{
  "head_dim": 64,
  "parallel_block": false,
  "init_std_o": 0.0527,
  "init_std_up": 0.0608,
  "lr_mult_up": 0.865,
  "train_tokens": 258700000
}
MLP neurons of a small language model. Each row is named by its layer, matrix (up: input weights) and neuron, and shows model dimensions 0-127. Each number is 128 + 24 x the weight over its row's rms, rounded and kept within 0 to 255. Numbers have three digits each.
A block is one neuron, or neurons of one layer that tend to fire together. After each block is what it responds to, as a language model described it from the Wikipedia text at the highest values.

L11.up115:130118163144148071156125143110059120098100105150101102172122127142119114136142149108140085116137098124123119144159160153124165100127108129134156119085129134132137141131115180115152165116153142172129127101140107129124113132114110121132139136127118084145146097130168139138115121108106110140148167132127144132129125135105084094118131103162103122149116129133117166120109149140162084111210
L11.up159:114178164151181080124128098105159147118150169106150167132078122135167165150153125135122101111158131102089119108143089155130152149103110139100088144160152070169110102112100123158130153112119155098111129145132144130133118148124142106144102138095139105176160133116104118125112148121130116163142147123133138109160121092105114124120155118155118152113134162131128127113072160127143120112086
L11.up229:118151158131127124191123156120148084131125155113148167137111091143165162146158119120151137127165125139137073168162096129136115093117089121130133120124135147172142099103108103108110130152140090154105143149122126134089152101131136132133132157119133118155129122123116143081138087098120125118119130091129104160128102145161091114113132102131138147110147127143104140135122105167107110169129
L11.up259:125129155135142146114191109116114175149090154086119175133122123125125129104132140130104117134106096106105125133172141161153109130117118076154178095169146098101140115093080127110125130092112142139158103148130114165125156111121134088093158141107131123141101110139138153119134070141110165124123101148106109134144120157099107112126118124120105097134132166115131145102139114133115127197183
L11.up309:175112126174164138123147140130101084123132121181127150087138166093168136116134142094135084119164152131160113149102147120117135131125143129086134123100088083113115150144130163106161114110146123110106099109142155112124152121131088106111121141127122147138107121119143159126176127159122074143150114119124142123116170126144099099139084137149133099146155192162114165134158150173129123116108
L11.up516:137176151164156087153130123124112108128145109116126089133117104120104085098138125143126110114149107138165112087170116127152142095174143096063115085155135113110141077120143106138137133140149130140133140102106097165184155111125178169100086129099098121117081113119112152123164109142144134139154139083102165117119130122194106132143109113113122140149114122118107115137102098130164124133144
L11.up1008:170139147157146124126131163126105122145137157078122093118116121092152109138131143128113100117153100118140147107144068099137146153144150130134118097148110107100154148126092189131109159143175131133116134164095135133116130134083187109143088139086176136112086145153150132124141126137155094121146176112184091131089126126123136127200106188176151140115169119079111151105090141114124135151161
L11.up1022:111136131124134101123138128182122193140164138138102134138153150101137112106133144167130133107160150100091101150091137095139122088158162165153147147153136153168141116122112111131122108071107125133184145132092139155131107152155168122112136160134140124104127103157115153130133167112103112130112128114157124127151162147134145121142091120118125154097135120105137163144117096101146141111101
Token after a number. Fires on the token right after a digit or number word, most often thousands commas (12,000), decimal points, hyphens (70-ton), and table pipes in statistics.

L16.up142:129130151134145160158121150164144139162177091103092119142137132101121139147169129170122117139115133143119140128127131120134165128145122148120143108112103186152137144107119152111132161167157122119136144166112147133153145133075157111127138117114147134143128166118153123096139164144140117133119121123152162143117167116130096088115094113115116145111147126110160175115133127098129123138107
L16.up256:129120118169123127123141153092110115142167139132134144093116154124118089111165112146108092173131105127110084168093173110123095118125147091151130165127105178152136115134099155157102140159130136120180108180123162138127122103161091116141112142158108096115134143084116088147130146123091130123113134138111129125136083123126108092095098140150182131091130128114102153093099110119104125158111
L16.up628:109107141119115105143195145099086091110101147182153103125147137106166138146093130131119123153154128119178104139077148131139145117123160119119141124134141189100164120127121134080152164134108105136128118141094122174124144124171116103132107097137133132166115112099132156132187151147139154082116126112092130101125130131128123096134144166106160127106115125130122113125123107165116128130115
L16.up950:105128141135087120132112104118128090155138137121128132145097126123101123098156101137122153121146142142129119135151148114136122127098160133139125153089118120101128127141118104182136165149140145166162094144111160127141148140153158110134108100153146136164144160132141107134138149140098093107121121117124115141102137091102111133139133127133101149100130100119082123132165096102125101153130
Descriptive location text. Verbs and word pieces in encyclopedic descriptions of buildings, roads and places, such as " is" after a named site, "side", "west", "storeys,".

L14.up13:134125076141143116138118137133145121115136133132164135111100166149124155149142108162117119105152141128137121170124126130162136133171124119133105124151137136112155104158161088137138088116178154126147174124117075117107120061132113093117116133186163094151129122108091141132118090089104173119112136146132126109116148174087114122118118153148125129140149129104132153159091093129117107112120
L14.up40:098143135186162121137119106149155095103126149145141107093154121177108124115127130120132121105144122167133123107169131140134105098146121157132086078131124135155126115132128109159151126127167169128124126101126137118120140091158121085118118105147131043078138126136120151137098129110132092170124119147101092114096165127132128115177107145149165141122134113188127137133126119125113113107119
Be-verbs before passives. Forms of "be" (was, were, is, being, been) after a subject noun or pronoun, usually starting a passive: was built, were renamed.

L14.up427:126185135139156107126164094125091145079093158134106157133111109123120094122152159108143164115121124097132154120166122145134143115133091142129128113169151167148086109150105116112094136091113162117113108137102106132162106106160144107117140146112130128144137114108128100092139087166116109115099112140128138157091146123119140132113127121136159120121109089144108127188121083152147115095135
L14.up759:126112131119164120094130103167076117126074131150141134126135156123148122096159128118136133117132131117163101151148102103136135128110094155127113120132071164139131059102134101136160133121095126096139111111145165156133107086140161145084082118144170130168085112103129141063141162134127078108176138142110132146120112123108162142186137105087158138106123108111153108086122117114172111106110
Split-word and number starts. Tokens that open a word or number split across pieces: thousands-separator commas inside figures (1,600, 36,331) and capitalized name starts like Sh, Y, V, St.

L11.up65:146140123097089157115107136110147091112106144122123113137137091131143114128161144112123131109104114081109096134123165078130101146142140094134169129081135144127095131093146118101148154152133134111149171141130137156059122141076181147107183117111140137078127158153103107107117098107116142116149101114152143128104165164142157136141107127128120111098152084134129144129123102148132082125120
L11.up95:113163156139132122153100159146154126069154155134133122115163098108111126120161108123088146140130120124165136156140142158079114129148116192128153128175132123107076122120111113145147147124109127144182109123150133146134107133158146110112112184134103190116167094128121100125132129156151125126127144169195147134111141170138165104161115145161111120088111108128109110141130148151123103098136
L11.up100:097101105105162136134140142139101127173151142118097155133132098113133152147136166099167150115155143147110108170103156109134153129112121127099142110126171110128152144129099053131111103117105124168163117125113074155131116146129143158138118108148093152123171068131147160140135101144125095105169145176155172112094110119116091126116111133122102107183097123129139140124110185169148128124119
L11.up157:117152164156154152153153082078098116134141146148119117152110127146135103158109128147155160133146135137104162084096111098099119153144145134144143158095133166100118130087106114085145119145101126128131128132162144101119127144141106139115121103115154147120146092143150138146103054144151168101143138089181124113152124075127134168108100125152121131174142111116173128169105141139114172141146
L11.up295:085107120084117123117180118143102089175148150125092107138129118168178172124153186063097125123133144141133121138139150152134151101114158085121127140153159104118151110117132114097099156133153117147110147124132104123108149162105103139124119126111156165116204144113146144117154148150138136109170134139150144127111143121137134119120121141104103143129133125103150115168137086131142114127096
L11.up303:130154137106152154138149104100109141160109138156149130126138143149141104155161104138120134124161120134156129180087150142137114119117096162180111112131122124103115147098129134106136125120128131090174122148120169106113081201145151100075127163124178200152135065124079151145128119146116144120132080124127140145110142164092138086151065143138140089111127119149108128144150162106139150146138
L11.up965:148167131168108119161189138158104163112111107090125141125127120122145100147136068101088148147130112129127122136125160123135153115105136117122147140117178136126138124102130144089128161126149154121156111095118172153106138173122110152123147141116129173153108125174129121171119095109163131161114152162139127143150172131147166110122119107138128124126069095106095073149102128146102114140143
L11.up1004:133120142142122131169145158160120127132135130127139116151146145123106123149138132073127153134100140127122105126161144107101145104123121122142185091150128121140050096126146121141168115140132144141149133151153144127090145161089139141127068185161128114111180072162112108086113068130128133137109143099164113140151140151173164137157107123139131106130138098081149140139082107146162109111150
Nationality adjective endings. Final pieces of nationality or place adjectives before a role noun, like Portugue-se footballer, Finn-ish journalist, American writer, plus other word-final suffixes.

L16.up120:153090132129153139116124154116163134138131070132138128126144125103158128140089110088149139096176124114116085141095084107124142137158113115130112160072122137143106116140136174128111152118128134169095166123158127125118147150136137155108159102152119156106140123139100164143114097151124128071095123159136080105105147125144187130150190138135156115117152107106091156115139158139145108116134
L16.up273:130091172142153121112112128130093114105157133154163109106144074114122118152149181157159133083109124077134111118126115171142165139138127133174128129075152122146148082142096137135120124117150090189092132150106128118133122140133124065135140130131148116135114135099139118117124100148161137102102126109115153116098125157143171141127131137125143144120101145143142073095135144127132103174183
L16.up392:128106144116127170177102123114099159098109111139160147090129095124118137128134154149093151162127124112128153135157088120154127150138100151103162122186110136167126139141128105092130110134108117164106121083140135142088142090134094105134137119150157147124072156100167116123126097082152150160144168079134129140143084135110184165154113101126115132176092117144146099104120136124168129103153
L16.up658:103128122137118111161079144098124194110124149108137143146129144153094166124161115150143149103146122146119104139088141116115142122172138116133163106146145114117096131152135145163108112116149126133149111125130141152137141155098113158137157131142121139128130155117152131102105120132116093089165131101152102139112176139125145093148136124163091143117144129139127132175086161059166135090108
Start of numbers/dates. First piece of a number where a number is expected, mostly century digits of years after from, in, since, born, like 19 in 1982 and 18 in 1832; also months and decimal points.

L16.up78:107083138088126184155132165136132128116115137131133156136122133121134111115145171121119138127153144149082128123105112134105132096155103134159143113144132166169105165154123057156147182114122183131133145158089100136078145172130144150142127110137133172133139124160133170106111126113145156167090141154133121149168141130120124136157063128161090099107103102132155157151095138078134123141158
L16.up221:130110104144154139168106167087167091131127139132130124163112147116151105144165123162144115118151109092109106146094122151134094110126139127119150128106112141153092118121129121125105103156107146142155157153094138139134150111130138173129088092158143118141134108131144165104151104103138097174101098109105088149172144138145128146155147140108106152128123103165128182133106128171119143110152
L16.up633:125137148134146132151139165089089091116130147129182059087184121128126178157130131117111119136142106130071144153105142142164112090136109165101168153128134151157090096135126109093086151091137142156120126137106138125130096165135135162142077142154131135146128129132152107111123123141134122140162159138141162103116136132139128100174130115116143134108131131118161128094104176129124127070150
L16.up896:117137107132109164106111118127126092152101116096108078110128122104116122145142110133094131163109136117118129154166124107125099105120144099129193113149158138131116150176162096204157145172166146129151091160075103150130120122114162151135130074139076102156118134158189115127145138112141118139117123102101173160181152124160109096154111145133121128136135098168136130133139129143120143116142
Adjective-ending word pieces. Final piece completing a split adjective placed before a noun, such as intern-al, neg-ative, sever-e, pract-ical; occasionally number endings or a.

L11.up91:099149113154128148167136148167162165147093134126119130098133080153137157129083106129129126137117175124131109157163122119125094114201086105144060134192191145136169124107111142127127119121149159129152129124090115137121103082082161125142168130139140082168121175109129118130124121098148157159118121104117105078120132155135124125083165104139116122141118164194081113075139145127108124131135
L11.up110:139114095127122131134113130140097132166128121122110115108151109114137128116140108135169090105115095125133109178110140131139112138165144122132127127137126115154114095107118139131120141138089115123156129154143108125140108116113088086081160152096166140123111137103121110133132095143129172087150092144096129088115131107159151098150161119119181164135090145161128114162151093122082149125143
L11.up121:125114117144080151153159160156113129170122171086178093122138157148152097120127131130156126121145141116104141103093152104088087139147114105114098148091143158131120111153078146088104116111127142087150123141120114130159109114161127131106101151149144104121143106135170134104096159129139123128091100128077141105122109105145122123096127175123123120119120058121148154137085141136153124134148
L11.up163:089159150125133153095165162100120140088156092126113112145132129120138132151117149117134117096161140151088097178159142115114124096152161137061115076129151129139109137107162143165186147109126134139144152135133129125084105105118103096131138135123165116110097110142102110074131155162121147127158116096103114103110090102160134133148132128145121108123128121085125128119137164159107109139147
L11.up314:129154156127117110154120115107076096128133115156160092124116094162122087151111154150154119102123145153113105123121162143126117103138102154119135112172119206138116163124167106100120178110117114145121097148143123169115127134113123160129132137135119126092128075107092141147159142141117100122153107090124101093120095156145138138129158121139143106131121105137069156143114197132093084118132
L11.up425:092131129128099143160135127117123111105170118194139114119113148121130109160121124127077129117124124123155187119122147108134119084149105067128144122163087110131152106105128138162099143154096138093129141113087139128128128124130101154106108125121142123155150128101127115155129135162102121170148130088131146053089144104163071081089132137143144153133121163127121129147115158074107126125126
L11.up591:135137134101130107150151146106142155124097153169140105081162167129142149149093134120151087156129109167117151090135126103090173124144154106135083096125124124136107149142111124108108130136138151133130112111123119100120128112159138109099129163081111156138139050131118107142114133124095143147180132121153116130172105114165102126075158141116110131106133122094154100112102103094134128103141
L11.up786:136154160178180153054121124129159130152131085136136118123093147138080126129126148150138086148167152113109105157127116164144119103123164096150148145120162165154140098111151106119119163123119144130096132154140130155151140126112093100139120129111078143118129101143078140112123152107093093162150168130122144122142134106151095088100120131136113131076144122087147139121106167137161133138128
Main-clause linking verbs. Finite verbs right after a subject noun phrase or pronoun, mostly is, was, are, 's, as in "the unit is", "ownership was reclaimed".

L14.up77:129147141136122122142164179152089109144121142145113130081164099084119146132098124143169128112129133117111118125123136087155110132101135109178178125139156123093154144136084116119099145096118138115125135138137122145121138141137136123189153159100152121107170105148125140143079111144144141107154134133146145139142141150142168156165089107114125121118149128122135136138108128150144140151177
L14.up175:133150130115123072122153130125163135112091149132114086134141081186121127143065175146121125134159120125086135147115160109093140117111132099084194106124137064070128131149136133132144169129119157117165134145110095171102141113106113106161129158171111133121169128128139108111097133169082094089142151123147134143151141121086171125168094169088143131113099140117127124169096168115132104158129
Capitalized place/nationality starts. First token of capitalized proper nouns, mostly country or nationality words after commas or in lists, such as Finnish, Finland, Filipino, Canadian.